From a checkpoint of a small transformer trained on Wikipedia.
Size: 12 layers, width 192, MLP 448 SwiGLU, vocabulary 2048.
Training: a variant of Adam for these matrices, 124M tokens, 7544 steps.
MLP neurons of a small language model. Each row is named by its layer, matrix (gate and up: input weights) and neuron, and shows model dimensions 0-191. Each number is 500 + 25 x the weight over its row's rms, rounded and kept within 0 to 999. Numbers have three digits each. A neuron's up and down rows have the sign that makes its largest values positive.
Before each neuron's rows, "fires on" lists the tokens most often at its 100 highest values on Wikipedia text that the model never trained on.

fires on: "t", "amp", "p", "ot", "us", "order"
L5.gate305:535499512524531488489507478541522524510511465544503526505504526498531496523503543521481484536477512512502499491490531430503491526480488482505499458485499483525512494479536521513464505447520531499502499561475522514500502470498526500494499506467509521503479527533526473511503498512496526522528525490547507507465457474509493529471535518477491501501561556518469511474499487491526554476483529464495498501484516528481552549497471486543460510535520512486482492493550471478454494505501513565494459477446497501500522516507465465505499506509477470495467507519516521471512495486439457494
L5.up305:489544497506500482514516532533492460512474458494471479485485483490465460517523540536436537523512483488568516508448482468472526498525485509517506539513491491481546482522459524513514472515493538486470502485480471538499515508539502487501502470477545511507508483514553474526462535503468523518535526493486512531497463492491543498505505511470490478518485468488543564495516508417521472508468503524532560537492479482520514508530491486516520504502478506470461467458500514493477491505481480512507522481508529534489484482488480506507509461479470503502483492509478474504544480506506518483

fires on: "-", "ak", "un", "am", "omen"
L5.gate286:518434487505475506455485484491482494503486488529506472508492512487505524510529518494540486471492515493482503491490517504473523523524528527553496473483544482491472548488485475482492462515520455507466513549494520466484539518473532542520475495497506510541469506526554519479526478521509489481505517492489479455470536497498537492523546550507536549507510506495528501483505521500470499504545512518532518536518498524490478539478478519516483541482494486499522495483510520528502514478544506486526475504486582452496432552468503515515501487528532512498512469507509549505475523521534495511
L5.up286:489474493536493497489499496477508517489469516554481499458509470534501510489504517491517474494465454500461456501452517492508546484527481511473497502507519517510488483472507442481453486529532508519501516455529542494463547500488510508554464516499479480509464511508511529518513534515533528521508520494528502468473495483463487510506517499516534549496506531469511500462513484543515542532473496517538538503502479578470458491490493512517476543500471458518503515511519491511509509506528475485509510482490553471472433523486528554494532491495505500498556499526501516524522514521515481507

fires on: "h", "st", "vent", "ot", "th", "em"
L9.gate22:504490509481532509522500525537525493469502489498448505542501457520500453475502476555513488456511489530513474508507510503489474536560495437540494517505473488490517498530477494495515466491504541492507493529476500524471486512488503516487516491490509498478512540513508499485531517513540506490485504516522424474525514527526453495551533522509481487470494516513545499519496524495511493511503491506489463473468482474540532509487522474511502512430523495465541504550514465505506533503482461512513460554469500554502484530514478543496504513472522540520470532500489516484466541496516458493
L9.up22:480521495511474488494539496483497514504516510476499529458478527528511515481494469539521483541505492459498477478502492494481529528491534518509511518495502518454546499503483467501538520468515515478486544501513539590503524525492489515475493514492529503514453464523486499468471517465529493480492509519473520510503508401491493488488511525513451472535506518501513544486509484495491476523507471467467509509561504498501558485512509506480486472501474530499513470488529497462465544525517459552511538501504497521505512521465513487473510461500480511520515514539440522514468528473500487506

fires on: "ers", "ren", "ing", "s", "ople", "'"
L9.gate86:503508549527500527494498475505503514506540499490546499483476533505503457512469488470493513516511507478515511484512478522529507487495556485485489527484511449562491507510530501523537568485478523471494507488502486484458512489487517524511530513494477504478522501485467519499492485533536552518539495498533461492509466525476530502545487500543466490481508493496509513471462544513443529488511515490512502475484486498554531528473533493518500515517581452525522520491526535504494495459512471508515501493550531486491509483501477561562490483520519522485464497498491508479478552507490483481
L9.up86:493514524536478549466462521523508493535467520516522473504506482490461534537546487518533444486467461528500516509527516485508543474499558509480579503491488482507488486530486519457494514478520516516492539508490473472507506488473547481506552511489512505487493526492497482501472466533505518533505491559466538551531499513509474482504489537518496552500473477503491497516525492483454515505490482495514506501515506554488509517477550518498508529513537469531495493508507532508554475470500506457464478482529551525499497499451496527521505524520509496494490488525486496477507474469471529491

fires on: "k", "ot", "us", "ers", "I", "ri"
L3.gate380:546498501479516530524493541577522504557542497473500509468485492523519504511492500501489502523485488463540540519476473500476493471525488474542516525501521467503488491515453464513459488474527545548528523523494473545463485533530500518548505509491514501499507527497473506510518509517482503532513467511463533494432485531500540491530457514490503482465465486513500518473507567510531472524498511530475514526531501480481492503511462476510495515513526498476504536492504484482497499509491510497509514490510497524508485485538525497531492540509441494510483506538486518486504431527454545514
L3.up380:518516523473450468500534512508530487519523509506485511485496524483484493514556486519495506507473511507528478516428468477535509484487472545532524521516515503474504502526495496512485464471498500520519496492483501529522533543532499488521505491544519522502459485485517434552497521513543508514478446508533476526467494468539522496547482523518503503533546459524533531468500513491462510494475485526509515545522556492531482528515541510506519485495506479474512481489511508517508500471487464557494517486476454548451479493523503474565505511481531509538464499489478509498493512503498510508

fires on: "ber", "ent", "ain", "ard", "ess", "ier"
L3.gate227:495506545470496492508496504444507485467520528531514444510516506513540486494487491448473499518488440470509514491514526518441496521494502505504464539509572500536494480484505480476489511482490519458517548471506510459517497493499484516541465526502512497463501452529459485480486473526527488470550527495522492475521492525458507496515461473506475486529511471453507457485482520460530493546503479505568500479519483503519505461502524514494490508516528466493543464480544497477477475499539484527467483479507481462504481480486510502480483488527512502515452503465458525486508499509485499487
L3.up227:486478502480483527472528468479466476500499492492488517421483481544509455540496508483545482546517488467503491498502512519531510514560505460482514489511450521480516514513496522482522517511522469490517535520512518476475469534528497483521451499466483493519569485500498559466493530529508502502441529514516552455482504501470433527503498476448508515483492487510478493466457474519507498491472471478510483488519480500502516503484526497494450517488474503480486497496512481524466497475490535503502482467479509488526516440493495511495473488496520466475544546514520503498459505520500467497

fires on: "st", " St", "ast", "p", "th", "ot"
L9.gate69:520538512526530480453517489494479509460450489485528531473463525539503474501504456469462496514486478482480502515491503433469504505532521484504466509532459469526531485525490475501454505450484489533509476528502482535497488433487494520508534498442470472481530518506472469492523488499514503503503495487470496477470469534502529498501477512486519516484533535458509466487519502499471537472522497496490485527480477467527470534482482470517514534489496485493516529480490463481536508494553496482467473487484540522537466514523499521494454545518536503512467542492499519482449518487518506484
L9.up69:524513498490501511490521503515505503511466475483525477511468478479503509482484454501554514491427508458493495497502489517454521519533530512487482488536526507482526528518456513486534540490479494498516558491483441470522546482524507511532483553509497450492507492539502512479468508480501532512522486495503477507481497509482473473503516508504499488505483497519500545486505486463452548522504462482472497509538484467527556535507468541475477517489560542513538518499473515504466523532530511467532482463477472457523505513507507527478495501476535469510471511502530541493494518466550486507

fires on: "or", "ar", "ber", "op", "ard", "form"
L3.gate356:460538572499489473497507527455509469501506544496488477514526526473509510517496473532480501508480461504493533512483452509447522542471536478486479486534502533515490507483507481497473521506490514484521510443507491445500516495477507545523490550516474504528536465526481514512494515503533509469507483468557491461495521516509522463490500493501506513498490501518494486524486524493503466539456489502501491497462428479496484501522455533523497516489526501504477522517495498507565536461478535462450518486533511515494506481529489552486512526509518496554512478481526518498480476495513449518
L3.up356:480508498467435534541514483502517513488483498486503455516513458541480471509505462522482522503470524521478522475480489502502494488491451494529542483491491555474511508466502509489496490537494487512481517496524520448490433472525473508482494511488477479550552486489461505474519502482502513500502509438529450488480491488520491497486468467505542525519477512519468484491474540492529481482457498501477509530525465473520477486491522481473455482454514474455508474509527507484495496485578497474498487493494494488511504501527493482502531510488482474494519528516434547493542503448520497510

fires on: "ed", "s", "os", "ts", "ens", "ins"
L5.gate422:497518495516475500447520534468490471513507527524526494500527448556499474458556531511505497516488532511508499509519471539508501466468476516533520496510517495485489478503493522477481479490480465500538476494515500497497475489544456548463523513503487466486482513436528480517466527513462513513476540447535494470526511522496489489517500491467507465456472507496498488466471501499539497524494525491499444481555478484497511492525451533543487495513496499480542515539485467505531493471486489476529554498479501485541461475505515442474479531501455482497526498515525487485482505510517481504
L5.up422:503520534488485495498499500529486510487549504464501508484476479503463495514544500464437506498506495513508517527528461469509514491542511522546473509535537512468559496530550506479571487474446517486501530469502496474524495528456542479473503530519508490504491514542510467544482501500495487520497519474526491493523448511475517510469479528488495489501481478504523441506480504457486469476497481495518515521513475506533506536455500465503479482484507524478521450507488518510486509457506531520462502508536505498480509442443528494505524495482472489507474469501511535512536462539472507511

fires on: "un", "ak", "own", "on", "ated", "io"
L5.gate334:518499479535476486499452504495485507554502501480496478496513539499543499465497531473498526479573504534493501495515471548500513515548474522503505509467518509522469510494495517489497483521528509478479532503478432518493516538523486502465482468482508474512475486522548548507507484503496498529529486488480476505500533514497462475468521505471521532546472508543504554458548494467474525547475478501518516498497496498526533517516494453569540458483491515505515496479474538521495458515491480513511517543491489482479490529490527527519505482498471508470476478500507531518487503529544543533
L5.up334:471492449471513491453500468510505522493489542497510496497516523474558499495487536519514521539534491486453490484477472508500513499509509523454508479456495523483520493477523500493497544519524496462472516514503518547516550561508519518479485486485515454521496472517543478482492481505464525453524498497504525497488531498494452485495509513484489499544477540491521559417522512525482530494497497456484488511519487525444513483522499505477496507488475493505525560510463494508500480524503495527555515525465497528458488540497518493497533537469488509503525472493501515507438513513477508504

fires on: "al", "ant", "2"
L2.gate9:521471497505535542506489518525502489485498483472485497512505500418469507528511448491524493493497497516482500509437477466492522496491492522526542507524501500509415498529497475467510564487510545506520498440478527482528476488508528521490482493484485496490510495525475511494498518509521505486475499453505430450506487510529465494492493433499518465535460485532497477510486480525470542502510495433474502537534525496497484511527492458534511503520474496492489481516473509482498534513524516464497496501555495519507482510483496476493469517513495476480513484507489514525520503462489435500
L2.up9:488523505496488465479511541488491501454532467519522536469512527474492539517523463500501504514468506512478507503451534504474491496509476529527534504487487509445490492540488529536486502525508530499451442461465500518505498508454530460458525551467474500545536560456496472485470526526476507486485507497480469482496468499508523535475509467506516486525492456505461529477501526527478496542481501527510474512535491480461476466531523493517501502507481509502511473526544507489479487508493493501446532510473503506461517506494512539491525511504482524519534505492452496481508431498510476526

fires on: "oss", "erson", "ons", "es", "ens", "ins"
L3.gate44:503505495502469524479502496495519536482528520541499505492471472531498499480555495520529461476496431507491511488510493519528493438521499545495516481487494515474443486495497526492486465464497455537518526505498504491502502486498485485503515494484513439530529527505512465483504542526496530496475500506516519476480471538516467507450459488547503490533505488535493529494492529541500499556492534516489499519529527540494493490510504515469484521529556472506521534489481483501515529507508504491508558494485539481489470474459504494468474523472477444513523497532543515461505461452450506481
L3.up44:481447483509487504481534470537491524490537529511520502519472519527489485534505495489498475487516523480504486520487490520527512506511552535540506519475485490499512482510565525511501507501484466534474503491498558542528492480571512535512496542504506506517484560519520455502477489529499499534471519456516484520497453472497524554483519467480516514487482465516559485497540503499477504528510517507505483544530544509506504537475481500482513519507504541506509505491503514528474422503494509509537509466516525482514503516537508534448521512519473480533511517486517525486487501483550470461

fires on: "ome", "uc", "in", "ath", "at", "al"
L3.gate45:494474475477502501495531529523489494460487492487438529504484499460516508481497496500525518471474511508547510521487497477485479479459522517470517521483484493489444480541467503515494517510490457526518526489482498460545457479515485475467525521488527523516525518488508445497512487524537490487465509481501507451493467492515468496458474455504508452532490492503473527494473497504475564505493502543533419494550498488453574536458475533477477512492502518503487528506490518518490519492524486501453508464496467454502513532532464498516492519490503474494508497514532507503531495495490496474
L3.up45:514523549518485498469501484509520467497473487487521513525524519493459515493504464544490505534475500465493482493494525505463519544490518484535506518530499507459489501509557482495541469531503481474503453503485530492494498490486529504479470527521436497503480493469466459507514529496539512482517492474552520484500518460501509538497485487491503481536546473508496509500515535498446449525521497496573453499477477509518448506452534508510459482490537521526483513553485510484505521485526492492480493539535483516504487513514501567524520502517495479521535489473490514466528482523498452516

fires on: "ents", "s", "ers", "ts", "ures", "ities"
L8.gate25:509538554488502479473531471487501477503456523521490499470453510504498498493556501481526504481473490515501425509492487499517492507506519475464488535488502497482525530547494501542523526524510488480509534464484541492507548473516514518497520525467481543479519483505480475494525483533490496503539489514516509479506461474453510485497453498499502538494475503480493560502514526487458541464525501509526532451551465506511525505489486509516495535487464522541502502515511509498508494452501490535500472502547498501515512459482504495537542494542510496499519517499486514479405513502484449497
L8.up25:495552490527478478518514524534510485553523480514521476522480519541481514505508506527500490475489456529512533545517502501522564518478522504489510517488497492524508495525512470508493507472502490470500535474470511503491497484497504501437526546511549482519524457553526489462499501505454521474451542499463498513495477514503537489523510557481513507487509469506469538500477487531448528517463499461534554452516511547516480500539500524465548454478496442518513495466516479509486502525513494501462545513493531498499474479492493503483464517525499481471517492512492517495503481472484480505

fires on: "in", " hel", "al", "ept", "oy", "ul"
L2.gate382:482488468501502517475541468507526504493511505481488504485478529495482483464502448570484522504537475460492487517471502462494491550480493511476480491495529487478457514492484546449473545527512486463513480440444462496490507488490527483502491499523494478515523538493512463424486509516518520466507515453531467494498526527507500482526484477501520504541482535527511513516481469486509511507490495546503522507502479474501506480528519453494509440440505504534523522517505502500499528538492536508524482507524512514504466500545516487481493471501451511495497494508486449472563524513517491481
L2.up382:476486481499532470504523497505501515461494464483513476481481479469510512502524518533506492511549527536500518511475481525458507519448481503470512520513471482474518530493446485459513485524488487490519469446481471496528447507511498483472522511470513508543497507463526499473526476519535474476504500514482452480487512477530496487500494476486515497551519487515490502509487502485442506497454492453470488513537535480449547507473488525531482421468530498537466488465489516483500496500479521485503481495546520569497537492512504516491505502502489522499446461521527510507547518503496482539